config = dict(
    head_dim=32,
    intermediate_size=640,
    norm='rmsnorm',
    qk_norm=False,
    tie_word_embeddings=False,
    init_std_o=0.0,
    init_std_up=0.0414,
    init_std_down=0.0,
    lr_mult_qkv=0.5,
    lr_mult_up=0.613,
    beta1=0.9,
    lr_head=0.00751,
    decay_fraction=0.687,
    dataset='wikipedia_en',
)
MLP neurons of a small language model. Each row is named by its layer, matrix (down: output weights) and neuron, and shows model dimensions 16-143. Each number is 200 + 40 x the weight over its row's rms, rounded and kept within 0 to 999. A neuron's up and down rows have the sign that makes its largest values positive.
After each neuron's rows, "fires before" lists the tokens most often just after its 100 highest values on Wikipedia text that the model never trained on. A number after a token or word is its count.

L3.down469,195,134,241,168,148,232,198,194,237,173,223,238,224,205,163,218,168,214,265,280,212,203,194,164,180,152,250,139,217,242,254,190,200,173,193,258,160,150,180,235,277,207,172,179,206,169,216,234,228,233,126,247,221,182,184,227,214,224,236,174,230,215,108,221,272,199,188,251,230,241,180,194,232,143,169,251,140,193,129,345,217,228,223,189,191,163,206,216,160,237,177,199,203,195,207,227,178,185,197,213,227,264,228,199,259,169,215,235,240,171,260,233,191,220,97,211,252,206,145,150,186,196,218,166,242,186,150,79
fires before: ":" 37, "-" 16, "\n" 11, " |" 8, " (" 6

L6.down47,257,216,190,252,275,185,161,194,176,213,184,146,158,192,216,205,153,232,122,232,291,210,246,204,149,111,212,175,114,243,120,175,257,146,171,238,165,249,217,216,190,189,203,169,190,213,220,203,205,166,176,208,176,116,163,221,236,215,213,169,236,225,206,248,249,247,230,213,153,211,203,118,205,238,184,205,174,135,196,121,247,194,197,259,215,244,280,219,215,227,263,223,155,209,205,248,155,200,158,158,165,170,240,215,217,212,173,136,149,209,129,210,230,123,174,205,146,204,195,159,131,177,165,214,236,200,137,194
fires before: "," 25, "." 24, ";" 14, "\n" 5, " (" 4, " the" 4

L3.down113,232,199,211,194,182,182,180,204,139,219,216,163,223,201,190,198,197,212,217,290,173,155,242,231,124,172,198,191,191,239,240,223,225,130,225,161,191,259,239,221,120,188,212,208,175,301,213,244,256,222,164,166,158,184,208,248,221,295,154,155,185,248,255,235,221,199,236,197,174,208,225,165,211,147,172,203,210,233,196,397,193,132,113,121,156,245,201,184,230,195,139,180,187,173,212,208,183,214,186,187,209,208,208,224,203,192,211,110,203,197,134,214,242,214,127,185,181,227,217,178,173,125,181,246,127,167,158,197
fires before: "=" 56, "\n" 7

L4.down218,188,273,194,208,240,207,191,167,238,204,172,216,165,267,239,201,202,123,82,307,187,189,185,215,248,218,167,238,234,245,295,168,242,216,199,154,228,222,252,240,188,235,218,167,218,138,244,214,166,193,120,252,231,121,200,225,142,208,180,142,197,191,193,189,212,172,163,155,274,173,222,167,202,188,220,160,250,207,185,254,224,222,196,163,239,217,110,219,201,266,222,197,198,195,156,196,163,182,227,206,180,201,208,194,180,142,168,272,160,146,174,165,221,235,217,230,189,259,216,168,146,202,193,198,221,199,224,217
fires before: " |" 26, "." 21, "%" 16, "″" 9, "0" 4

L4.down172,251,238,159,194,233,222,213,245,239,159,255,130,205,132,138,174,224,212,198,229,219,197,159,238,139,254,174,226,277,239,180,134,138,221,179,205,241,250,191,157,213,156,234,217,206,241,231,190,233,286,116,155,203,196,193,251,208,179,184,185,178,198,168,225,165,317,188,251,202,214,210,176,156,211,86,254,155,202,275,307,247,202,109,258,188,201,199,160,223,178,240,193,220,249,219,155,153,194,132,217,158,185,195,189,182,155,207,164,195,154,211,184,218,192,196,224,177,160,218,228,248,166,209,130,247,164,175,216
fires before: "\n" 26, " 0" 16, "  " 8, " 2" 6, " —" 5, "\n\n" 4

L3.down1,236,204,246,234,191,231,184,188,185,247,186,192,239,185,163,245,204,223,183,129,324,187,190,194,183,201,302,209,225,140,200,187,206,170,190,251,196,263,159,164,176,191,253,217,237,131,140,219,228,78,167,256,219,151,182,211,225,185,232,197,183,173,258,237,175,244,190,188,186,220,192,159,250,180,179,217,194,204,249,344,214,250,235,158,285,225,236,166,201,215,210,197,163,219,234,235,144,221,164,271,221,199,244,185,215,232,258,168,212,233,247,172,238,192,208,208,201,138,143,189,179,233,162,190,217,166,259,137
fires before: "-" 73, "\n" 5

L6.down46,252,188,245,184,197,214,199,217,187,241,185,189,195,194,75,216,207,201,193,248,208,153,128,215,158,186,191,174,192,184,192,99,215,216,233,238,180,194,177,248,168,217,181,237,195,191,192,238,190,196,196,180,234,212,282,322,180,186,197,193,210,202,242,176,201,215,170,204,188,199,206,217,217,209,187,218,175,212,204,465,161,186,192,186,226,212,192,203,190,220,223,219,200,98,211,192,225,88,186,195,221,188,137,259,225,178,215,209,182,174,240,196,221,187,195,211,190,167,164,204,194,183,165,198,208,171,173,194
fires before: "=" 35, "In" 9, "The" 7

L4.down399,275,209,160,208,225,206,129,247,191,187,149,208,141,203,174,183,224,256,200,223,221,245,260,225,209,213,140,125,244,211,109,221,224,241,221,132,210,211,142,199,163,162,276,141,151,228,185,187,173,246,193,229,208,163,201,179,276,130,210,198,202,167,163,190,180,209,223,250,235,221,233,255,159,248,187,207,199,203,190,223,153,224,191,110,223,241,248,214,160,187,193,212,180,191,151,243,233,229,261,252,266,153,210,253,238,274,243,217,165,205,185,164,119,152,203,225,137,254,204,276,259,233,208,237,96,206,215,166
fires before: "-" 49, "\n" 15, "  " 8, " —" 5

L4.down446,142,157,197,220,147,248,171,226,256,293,237,123,227,165,185,206,227,187,154,264,230,172,201,152,193,224,208,190,234,221,254,111,182,91,205,196,181,191,218,224,166,179,177,153,204,168,200,163,168,237,192,220,209,169,244,174,250,167,184,174,238,202,100,207,203,231,213,153,254,213,222,247,237,186,153,263,187,164,238,361,206,208,219,193,272,200,203,202,273,192,164,144,249,209,206,157,206,221,146,188,223,207,205,183,277,231,250,207,198,169,171,198,210,218,123,256,260,188,151,154,223,141,248,149,163,160,231,199
fires before: " |" 32, "." 24, "," 21, "–" 10, "-" 5, " of" 5

L4.down288,165,214,176,156,231,154,201,215,180,184,165,221,206,135,142,186,155,125,205,178,240,169,191,194,256,202,203,303,184,221,214,176,160,177,200,133,267,241,193,200,200,191,209,130,184,234,242,237,204,236,188,147,230,246,226,207,233,227,215,213,192,185,177,128,225,188,199,242,182,233,232,229,231,237,103,223,185,287,188,157,255,212,200,235,128,202,192,228,175,164,225,131,156,247,231,226,297,214,205,180,147,188,154,165,94,170,256,207,239,211,182,155,210,222,209,203,207,247,238,235,266,137,230,138,241,249,125,230
fires before: "  " 22, "\n" 16, "″" 9, " 0" 6, "\n\n" 6, " |" 4

L4.down220,160,230,209,130,221,238,202,149,257,213,187,262,198,228,150,224,173,212,191,174,179,210,189,263,224,273,188,273,199,252,257,188,168,184,196,220,252,198,155,200,161,176,203,228,193,219,187,186,92,211,170,106,163,174,193,198,181,170,149,141,193,195,198,233,283,158,258,164,208,222,261,222,206,255,183,191,219,239,202,215,154,197,258,208,304,166,178,244,176,188,196,183,228,259,229,250,191,213,207,181,238,182,142,250,213,165,195,86,220,107,100,119,233,211,179,195,168,181,227,157,197,242,218,175,161,117,211,288
fires before: "\n" 29, " —" 11, "  " 5, " Length" 4, " Notes" 4

L6.down417,258,177,210,224,196,216,220,169,188,175,222,231,218,171,191,180,204,184,194,164,191,233,169,217,149,123,241,172,221,181,174,247,183,235,192,102,239,139,237,211,235,142,208,182,176,262,141,188,251,135,210,236,216,149,130,174,204,230,192,239,273,203,149,165,154,211,247,266,192,218,255,225,201,262,198,143,217,162,186,437,181,186,209,258,205,256,238,209,256,197,215,230,207,167,237,222,224,269,199,187,134,194,221,218,199,164,208,148,182,166,233,148,149,168,202,139,166,194,185,210,175,125,170,198,246,234,165,192
fires before: " a" 32, " the" 17, " an" 4, " one" 4

L4.down292,206,182,197,227,205,188,214,218,164,214,177,282,173,160,163,210,314,187,193,229,193,213,185,157,142,243,149,182,194,200,168,248,212,197,179,266,209,187,211,130,169,167,280,207,251,238,205,178,190,214,153,167,193,224,269,170,135,182,116,228,203,158,125,258,163,213,164,165,195,217,176,187,169,221,167,139,225,176,219,374,206,150,164,229,160,207,224,199,256,210,236,155,220,191,229,197,189,270,98,200,142,182,175,204,240,157,234,152,179,240,224,199,152,224,270,222,181,236,218,213,250,159,241,195,203,162,167,237
fires before: "-" 23, "|" 18, "ed" 6, "57" 4

L6.down98,182,216,239,191,176,232,215,223,204,258,204,226,224,201,182,247,246,200,176,139,238,233,186,175,91,139,222,198,183,237,224,156,246,196,251,245,194,249,197,256,234,146,210,216,164,225,231,163,198,196,169,223,211,171,254,187,212,187,204,196,175,274,192,167,201,240,138,179,216,190,216,227,197,217,147,225,155,210,214,412,159,203,204,227,237,199,223,171,239,163,221,206,211,215,254,216,218,229,239,226,126,162,194,210,241,136,271,233,219,216,187,191,175,124,134,188,175,213,198,180,243,111,210,208,266,212,179,164
fires before: "|" 79, "\n" 15

L6.down484,156,195,182,273,256,229,231,187,198,226,167,169,278,201,221,193,84,206,188,193,163,201,275,163,203,107,244,211,208,216,156,247,264,195,187,245,164,200,162,231,232,173,223,209,231,166,180,222,196,172,205,201,90,128,189,193,146,252,180,245,240,144,182,170,262,142,174,246,150,196,180,230,229,310,208,180,188,193,195,240,159,212,254,186,230,211,252,176,242,217,233,175,218,219,170,249,183,270,270,190,208,179,264,213,207,249,200,143,172,272,182,173,171,198,204,131,127,200,214,191,229,115,225,252,213,183,220,172
fires before: "=" 57, "\n" 8, "\n\n" 6, " the" 4

L4.down619,225,226,215,154,245,182,224,254,177,247,183,210,222,183,200,231,203,222,209,204,176,210,187,216,301,208,233,206,213,248,204,253,230,241,235,178,223,259,181,206,205,166,203,241,216,189,227,211,164,257,170,217,156,122,244,221,194,183,150,133,145,238,220,216,245,251,197,175,192,195,213,133,247,197,165,232,196,239,230,413,142,212,258,218,277,218,183,242,156,212,199,186,192,207,166,236,192,184,269,176,255,188,201,230,219,238,213,185,253,208,104,88,191,161,106,215,194,167,218,235,180,154,205,198,187,125,175,195
fires before: "  " 20, "\n" 19, " ." 11, " 2" 5, " On" 5, " 3" 4

L3.down492,148,190,206,145,228,210,155,183,222,162,208,170,127,245,134,257,142,217,232,209,164,156,192,187,252,279,156,199,223,165,221,194,129,201,167,259,152,133,168,184,266,271,237,206,172,222,210,179,238,232,198,226,223,229,221,202,181,208,279,219,206,214,170,231,244,158,179,155,217,247,179,227,154,172,198,201,234,222,225,333,173,281,218,238,212,221,194,264,203,164,241,204,240,220,225,209,139,172,292,183,201,205,147,199,81,237,245,278,230,205,182,190,214,159,193,258,173,303,210,176,185,195,221,211,214,233,216,219
fires before: ":" 60, " the" 5, " by" 4, "." 4, " |" 4

L4.down371,208,195,258,152,200,219,226,228,206,221,235,200,203,168,111,233,254,143,212,254,167,108,194,177,324,184,199,229,197,182,263,126,212,213,216,208,207,143,207,232,181,198,199,186,220,212,198,144,190,213,227,166,142,213,211,189,147,204,160,175,268,187,199,170,164,273,215,245,184,191,187,194,222,165,190,237,204,175,243,397,154,182,296,174,201,142,207,239,178,270,190,226,142,220,195,221,172,228,173,201,175,130,210,212,211,241,269,198,145,153,158,265,210,134,200,99,138,241,219,161,171,167,156,251,175,169,203,141
fires before: "\n\n" 34, " She" 10, " In" 7, " He" 7, " The" 7, " It" 4

L6.down85,137,191,251,163,270,198,233,240,179,146,181,189,152,141,207,165,243,227,142,155,163,224,229,226,173,230,171,210,214,181,199,223,128,141,194,308,238,256,197,175,202,166,187,298,274,216,178,195,182,207,260,207,205,227,182,267,191,152,128,187,219,209,259,195,187,186,178,207,256,180,280,152,124,189,190,189,192,183,235,328,162,211,146,215,197,207,167,149,245,187,207,257,221,184,277,222,267,224,183,237,231,239,150,193,155,149,161,273,180,224,159,190,193,187,127,228,157,185,263,161,185,274,247,226,180,142,266,205
fires before: "-" 62, "\n" 8, "bl" 5

L6.down356,283,213,209,217,225,193,164,227,210,189,164,268,178,210,177,182,257,314,228,196,159,129,178,197,185,149,199,180,165,266,145,162,188,191,164,204,224,200,218,239,173,199,216,225,201,202,170,268,202,187,183,175,313,206,243,217,168,224,268,139,137,233,211,186,182,198,190,241,190,199,233,186,220,191,168,180,228,181,225,385,176,217,141,207,219,265,216,268,234,235,177,173,209,170,232,210,132,158,100,221,208,195,189,277,222,189,210,189,198,207,189,177,267,223,90,201,190,198,164,187,162,161,212,178,153,194,190,128
fires before: "=" 99

L4.down306,132,203,225,233,212,173,182,214,208,190,205,250,211,213,214,225,214,128,203,263,165,194,226,175,335,168,186,210,163,220,216,207,252,183,183,195,164,169,163,212,180,199,182,247,167,198,152,172,226,224,157,204,189,243,223,202,143,201,193,176,206,193,180,245,256,247,228,227,229,245,166,216,123,173,164,225,165,209,154,411,173,194,232,152,167,127,150,226,173,205,184,203,195,218,233,212,257,196,123,241,134,110,190,174,230,236,269,205,212,154,151,192,225,188,105,157,163,246,213,141,204,160,162,183,163,169,135,153
fires before: "\n\n" 37, " The" 16

L4.down333,196,218,175,215,200,209,246,272,231,163,281,257,148,194,150,279,231,201,205,189,189,166,152,194,208,165,154,209,224,229,224,170,246,198,161,243,115,192,241,267,257,147,200,219,210,201,203,198,223,191,205,226,216,134,207,221,184,239,190,206,244,182,217,170,185,168,242,246,156,283,175,232,188,144,150,255,220,162,238,318,218,264,251,227,217,220,199,222,213,248,226,158,171,227,236,195,229,199,141,209,280,148,134,191,155,262,248,186,194,178,200,166,221,147,123,140,178,208,164,203,246,225,159,253,181,98,137,144
fires before: "\n\n" 31, ":" 18, "s" 8, "=" 6, "E" 5

L4.down81,265,171,198,170,219,188,232,208,197,194,195,234,228,139,184,147,148,180,208,121,215,239,228,116,240,195,230,219,176,149,255,216,221,152,223,161,217,203,155,178,175,233,254,178,153,240,251,186,186,246,191,210,222,296,219,220,193,268,146,243,139,212,138,223,229,153,216,170,252,211,231,179,143,105,153,275,196,211,171,289,262,197,181,250,162,173,207,177,221,148,256,195,193,219,243,252,188,200,118,148,213,191,167,219,219,201,211,202,253,253,231,177,238,186,237,252,187,213,240,186,160,176,200,223,172,159,199,270
fires before: " \"" 41, "\n" 9, " —" 7, "″" 5, "  " 4

L4.down634,202,226,212,163,215,217,199,170,184,227,160,236,169,248,179,229,219,243,179,205,228,259,164,230,252,108,204,227,201,166,197,164,194,258,255,147,181,189,270,223,178,256,178,162,188,232,224,211,195,136,182,220,158,140,218,230,281,200,239,175,205,198,201,242,220,290,195,168,188,197,218,236,225,186,254,190,190,179,194,178,159,227,183,184,312,183,233,217,238,219,228,211,176,120,255,290,196,175,233,137,296,167,209,193,221,208,194,289,186,199,269,236,143,171,201,142,207,188,186,194,167,183,112,255,181,280,252,167
fires before: " the" 50, " his" 4

L6.down378,188,260,151,207,197,226,115,157,193,219,152,228,225,260,268,203,193,186,250,223,238,234,207,121,177,210,240,166,155,197,143,167,221,256,115,292,201,154,214,218,214,195,244,216,214,203,222,200,204,219,290,182,220,265,246,252,259,223,219,160,219,188,242,180,213,148,193,234,221,143,157,190,151,229,230,145,164,199,184,324,247,184,171,222,236,240,163,141,246,169,208,149,142,199,178,232,153,202,179,189,195,116,119,215,169,202,147,177,198,234,203,246,193,237,204,156,227,179,261,199,174,170,226,151,230,170,104,251
fires before: "s" 97

L4.down73,244,174,183,201,158,231,216,171,191,256,184,179,194,187,129,214,178,201,232,213,209,185,163,235,179,220,247,190,230,151,199,152,194,211,234,247,206,198,202,248,185,220,192,217,173,203,216,197,176,198,240,177,237,232,285,261,176,186,190,203,187,198,230,251,170,218,205,186,173,161,205,226,195,239,203,203,172,206,230,463,176,233,214,166,250,200,216,199,174,253,212,192,216,101,206,194,202,159,202,195,179,166,182,243,176,209,226,187,245,208,232,193,203,174,208,178,164,135,186,269,178,136,173,190,211,240,175,272
fires before: "=" 30, "The" 12, "In" 12

L4.down266,187,239,217,184,190,107,171,177,207,279,251,206,207,148,171,240,244,185,177,211,230,223,187,181,165,183,179,133,206,232,169,180,232,246,175,185,105,246,175,182,222,155,202,186,269,192,194,178,240,241,159,224,165,169,146,245,218,225,236,125,130,249,225,261,219,126,175,198,237,176,191,133,251,209,207,230,211,166,241,373,194,187,201,235,213,170,280,231,242,149,176,245,224,212,227,206,122,205,193,180,266,238,236,218,280,190,220,219,291,156,245,169,219,235,173,205,223,153,210,239,229,168,205,199,142,132,188,162
fires before: "-" 64, " |" 32

L3.down36,193,214,198,218,254,263,202,190,214,253,195,263,230,237,183,210,254,217,199,258,234,198,204,194,234,198,248,230,212,212,210,129,108,214,241,193,157,156,195,246,169,246,245,201,221,258,152,206,123,225,190,203,211,178,250,211,179,172,224,179,183,47,286,216,219,272,189,195,177,297,171,209,242,202,181,196,192,218,207,293,153,233,205,224,259,241,130,195,227,237,221,201,232,246,207,186,154,190,175,165,234,210,210,265,197,243,270,185,142,243,209,169,180,195,171,247,206,248,161,248,260,192,134,199,219,144,152,239
fires before: " |" 41, " ." 12, "s" 5, " 1" 4, "." 4

L6.down627,210,253,201,221,152,199,219,240,145,219,152,229,173,149,215,249,166,216,241,210,242,197,136,192,150,195,207,170,197,185,241,103,243,279,145,193,159,245,166,171,185,209,195,171,151,231,239,175,247,211,181,155,162,214,250,310,133,154,184,191,203,234,202,222,183,194,225,187,149,204,201,236,211,245,193,224,243,248,206,434,213,239,212,221,261,203,207,125,218,246,210,166,223,221,168,165,158,197,198,203,222,266,170,159,253,169,238,132,256,212,184,222,218,184,205,164,236,236,174,193,180,221,206,178,215,149,146,196
fires before: "=" 47, "\n" 36, "\n\n" 13

L6.down87,180,226,141,152,175,214,217,261,234,186,255,175,119,187,178,158,240,265,176,181,231,199,234,230,159,212,145,193,172,257,161,221,155,228,196,141,207,284,167,262,150,206,190,181,284,193,238,191,237,236,159,219,228,197,232,168,189,207,209,139,219,189,190,189,196,133,153,153,190,205,155,229,272,180,176,153,213,174,229,16,146,238,144,235,205,192,169,224,179,170,132,152,196,165,210,173,230,145,205,251,193,285,263,193,220,97,170,142,219,173,168,215,209,172,135,161,153,220,195,216,235,189,205,191,259,169,214,174
fires before: "-" 67, "|" 10, "\n" 6, " ±" 5

L4.down153,152,194,212,202,231,222,249,236,192,246,297,241,233,156,95,255,202,214,179,177,191,246,217,218,197,192,180,262,261,202,258,226,139,224,184,190,269,216,228,220,219,266,197,233,199,188,240,189,101,234,194,173,194,157,182,207,242,177,284,200,233,222,166,161,194,175,210,241,262,195,155,287,150,210,184,182,236,296,158,267,251,195,184,215,197,160,138,254,222,166,225,246,195,243,221,176,236,187,178,235,186,184,105,213,201,221,246,145,223,159,150,180,222,165,142,261,151,205,191,230,226,81,254,152,245,239,250,208
fires before: "\n" 25, " 0" 23, "\n\n" 5, " mi" 4, " 2" 4, " 3" 4

L4.down174,210,231,180,191,246,199,177,198,196,125,134,189,262,143,192,97,201,220,225,238,219,219,124,173,214,218,244,263,197,241,168,237,184,193,244,199,229,235,185,183,234,145,187,136,186,271,256,250,228,194,171,202,177,206,184,231,171,242,209,163,222,168,248,151,277,207,144,223,236,242,223,201,193,178,118,187,182,267,206,110,175,177,132,240,136,233,264,206,174,177,165,168,84,178,216,279,259,225,164,152,219,161,223,227,121,216,161,185,266,265,244,148,194,126,207,141,161,223,200,219,210,135,200,197,244,252,146,156
fires before: "  " 31, "\n" 29, "″" 9, " |" 7

L6.down361,276,96,173,253,169,186,205,210,211,115,189,163,191,152,166,142,160,162,227,178,297,178,221,222,188,124,151,254,185,251,266,203,249,118,157,201,264,166,228,274,217,182,241,211,166,207,154,172,205,273,206,183,227,181,152,255,225,160,112,231,144,176,204,224,214,211,170,192,199,157,181,233,164,249,240,205,248,230,205,188,260,221,237,166,221,220,162,191,206,206,171,181,257,151,217,183,237,243,261,199,269,238,161,253,190,216,240,190,185,195,242,197,155,161,244,217,167,206,158,194,189,171,282,158,110,269,220,177
fires before: "\n" 27, "  " 19, "|" 17

L3.down234,234,165,206,194,254,207,250,195,152,126,162,179,145,185,172,177,217,210,230,228,210,176,212,271,229,229,203,167,175,193,210,219,203,221,188,192,206,251,213,199,140,160,148,234,156,162,204,198,284,197,151,180,130,187,174,189,180,248,147,152,223,229,232,261,201,245,218,216,275,184,236,197,232,189,156,207,170,166,239,332,153,179,180,208,221,177,214,274,255,178,205,213,184,196,212,214,185,180,144,144,223,170,223,211,232,245,177,115,184,245,80,241,205,175,109,163,222,218,231,214,225,61,176,280,218,206,181,245
fires before: "=" 28, "\n\n" 19, "\n" 13, " District" 4

L3.down337,221,252,226,230,235,218,211,262,189,186,198,187,180,188,174,212,250,192,251,196,204,166,194,222,287,226,205,222,280,192,205,156,231,162,215,182,199,190,109,106,166,208,230,181,212,217,205,169,216,213,117,159,266,213,165,206,138,228,177,163,183,184,222,216,155,154,162,199,198,204,216,231,215,147,257,157,262,206,193,96,122,182,268,236,206,177,163,207,154,248,206,207,154,180,172,219,153,207,199,280,191,237,194,211,269,230,217,136,182,192,204,254,240,217,168,253,177,224,211,196,199,147,96,236,175,186,164,174
fires before: "-" 85, ":" 5

L4.down291,219,231,224,155,220,231,193,254,225,274,225,180,205,186,124,248,226,207,233,254,163,200,223,227,129,193,215,223,231,220,234,260,169,243,194,218,223,213,172,188,237,248,263,148,191,235,198,201,203,248,205,176,190,206,261,209,167,194,180,189,165,259,116,222,172,291,204,214,223,243,206,175,179,276,165,219,246,212,266,177,209,223,216,258,127,280,218,229,197,296,182,167,183,283,195,155,211,209,227,185,124,176,163,261,237,220,206,151,235,247,222,257,119,191,203,172,180,166,234,235,214,159,237,165,177,200,212,154
fires before: "\n" 33, "  " 9, " 0" 6, " 1" 5

L6.down18,198,241,220,159,139,208,248,193,208,190,171,230,156,154,166,204,125,153,213,234,214,219,162,243,272,206,211,207,261,267,286,284,265,196,210,165,218,164,198,233,226,254,205,216,230,221,199,253,197,194,206,196,183,202,225,188,285,226,221,221,250,187,244,176,161,265,135,151,212,164,225,188,256,176,145,143,197,198,230,250,169,225,183,201,242,126,113,116,172,244,200,179,212,214,205,193,232,147,301,209,213,174,181,257,266,131,169,235,183,177,209,195,202,171,250,251,240,171,180,202,171,166,150,214,178,174,156,259
fires before: " |" 61, "." 6

L4.down561,180,193,154,208,197,162,190,209,238,242,110,239,236,263,177,183,218,140,211,164,200,195,153,205,163,183,195,197,145,232,197,109,184,241,199,238,146,195,220,247,161,182,164,227,190,183,181,197,236,196,198,217,163,144,213,107,181,157,206,193,112,179,248,223,258,159,191,156,178,169,149,196,136,233,193,197,197,194,199,267,162,216,273,243,202,287,180,227,145,152,171,230,111,156,217,235,272,157,210,142,262,198,161,190,190,221,187,282,269,220,189,218,180,177,225,124,249,195,236,185,222,233,189,196,153,262,139,265
fires before: ";" 42, " |" 34

L6.down633,216,171,230,132,234,210,233,219,201,235,227,203,137,233,241,137,284,186,201,157,133,143,188,214,315,157,212,239,127,183,203,155,175,214,230,220,257,214,238,209,170,249,220,142,258,249,226,143,231,229,167,132,286,177,211,181,228,187,265,152,296,147,209,194,264,206,185,294,134,206,283,183,221,164,212,281,155,197,190,140,175,167,210,153,135,185,184,234,184,241,202,215,120,229,190,248,206,244,157,187,224,181,228,189,191,174,280,236,150,173,217,185,160,177,197,173,179,260,209,171,191,194,169,240,233,243,258,147
fires before: "\n\n" 26, " He" 12, " It" 10, " In" 7, " The" 6

L3.down28,245,175,234,259,181,216,178,177,192,238,238,174,248,228,152,223,240,162,158,170,179,158,156,225,221,207,177,202,236,192,235,136,205,231,202,235,146,192,212,244,200,266,91,242,182,217,221,154,232,263,155,95,209,232,221,218,135,184,184,249,243,195,204,222,126,275,151,192,238,191,259,193,194,202,215,187,196,194,226,359,206,201,216,178,289,207,187,236,213,285,248,207,188,163,151,168,177,199,107,179,154,239,189,279,189,183,197,169,188,167,203,204,194,219,272,220,170,199,243,153,221,197,149,260,203,195,142,217
fires before: "\n\n" 27, " In" 9, " The" 9, " He" 7, "\n" 4

L4.down321,168,187,246,233,233,131,271,182,224,218,143,277,168,156,131,228,207,228,170,183,214,203,217,215,157,186,216,187,194,250,170,178,271,160,256,147,195,186,176,274,166,147,199,238,226,192,165,192,127,165,202,217,131,142,193,174,267,255,196,132,144,200,228,208,174,211,237,193,207,176,216,164,249,228,215,153,206,168,189,281,202,137,169,223,244,166,148,174,221,197,144,183,143,116,212,220,165,207,200,217,269,221,189,174,291,212,189,166,144,164,200,137,192,185,166,224,195,247,229,245,248,263,204,195,269,234,177,200
fires before: "-" 82, "\n" 14

L4.down225,167,203,293,232,251,220,177,176,243,208,175,133,221,244,265,237,144,207,224,242,160,149,189,223,249,251,161,199,227,225,200,232,149,187,179,168,283,168,257,185,196,197,179,221,221,213,155,101,181,222,138,196,217,212,225,187,192,215,159,238,224,171,207,165,222,126,167,212,281,258,279,189,238,247,247,176,176,213,263,332,162,236,197,181,247,197,203,242,253,188,222,266,212,217,239,134,183,206,189,229,294,243,253,247,208,268,227,167,210,178,152,158,241,184,135,147,195,202,140,233,172,201,199,210,199,172,204,139
fires before: "." 33, "," 27, ")" 9, "]" 7, "}" 5, " |" 5

L4.down410,242,203,224,341,192,172,209,237,233,173,242,192,120,198,197,181,180,272,226,230,125,220,178,189,204,227,170,158,231,215,243,108,225,149,236,203,227,207,164,177,221,217,256,276,178,182,231,232,251,201,185,179,152,221,232,143,177,179,245,148,274,185,243,265,168,152,140,213,178,191,206,187,195,148,219,251,196,198,206,345,124,203,222,256,260,184,213,237,191,264,164,175,228,191,214,106,241,236,176,250,183,247,176,169,187,171,215,171,213,133,151,190,261,225,166,209,230,225,249,174,246,198,177,265,183,221,202,173
fires before: ")" 20, "-" 14, " |" 12, "–" 11, "," 6, ":" 5

L6.down469,211,245,205,201,216,200,204,206,161,134,253,155,250,201,182,237,75,203,124,292,219,251,196,212,130,145,201,153,240,201,237,269,159,194,242,223,154,254,239,187,145,223,222,186,180,195,230,202,193,162,192,225,69,160,103,188,141,197,170,179,210,279,154,239,201,255,205,163,199,170,214,187,293,236,260,263,199,107,220,275,199,152,253,246,186,200,190,163,227,201,172,178,221,260,234,215,243,188,146,170,124,213,213,189,209,173,226,134,180,186,235,165,269,169,187,195,269,183,233,168,178,153,209,194,287,200,225,154
fires before: "." 29, "," 20, "\n" 20, "\n\n" 10, " |" 4

L4.down353,212,217,181,119,238,288,302,189,236,192,247,173,196,197,182,234,229,203,237,203,212,201,163,200,156,234,219,273,169,209,193,259,206,191,227,205,215,174,238,216,177,203,164,142,251,240,273,153,187,254,206,147,228,260,216,193,217,177,158,196,197,202,162,175,203,213,147,213,290,202,252,183,201,226,94,252,150,251,162,112,199,164,223,210,128,250,230,218,168,268,192,210,162,221,221,216,193,170,241,105,170,210,171,178,165,179,227,131,202,197,189,175,167,161,240,218,193,235,232,242,314,144,278,200,250,216,107,138
fires before: "\n" 37, " 0" 13, "\n\n" 7, " Lock" 4

L4.down247,273,197,244,226,203,200,224,171,202,224,233,195,210,252,187,218,208,236,177,286,172,112,204,251,177,164,203,181,262,201,208,239,209,196,153,184,188,219,199,234,176,241,139,190,186,219,170,266,228,134,190,178,207,221,255,266,159,232,241,161,197,183,194,185,183,147,177,165,189,167,175,143,150,122,171,161,162,196,201,420,168,158,142,185,142,212,215,244,222,266,151,191,200,192,195,215,176,168,121,202,182,186,209,234,222,222,253,130,199,187,167,240,247,193,128,165,177,213,246,178,151,185,137,225,127,170,127,211
fires before: "=" 74

L3.down43,240,254,195,240,210,196,145,249,111,223,227,193,164,230,217,214,251,110,215,250,196,230,217,251,224,169,280,196,228,269,194,238,258,239,237,203,184,274,242,205,202,182,256,179,266,212,225,193,269,202,101,120,181,122,204,189,174,171,239,135,257,137,201,179,186,241,223,211,232,229,140,232,225,155,217,190,222,171,164,233,247,201,277,246,199,199,199,181,169,260,271,224,149,157,214,274,231,178,88,217,240,160,229,203,172,229,250,187,166,263,190,122,225,221,220,146,197,267,230,134,201,153,142,215,187,227,165,221
fires before: "=" 76, "\n\n" 7, " \\" 7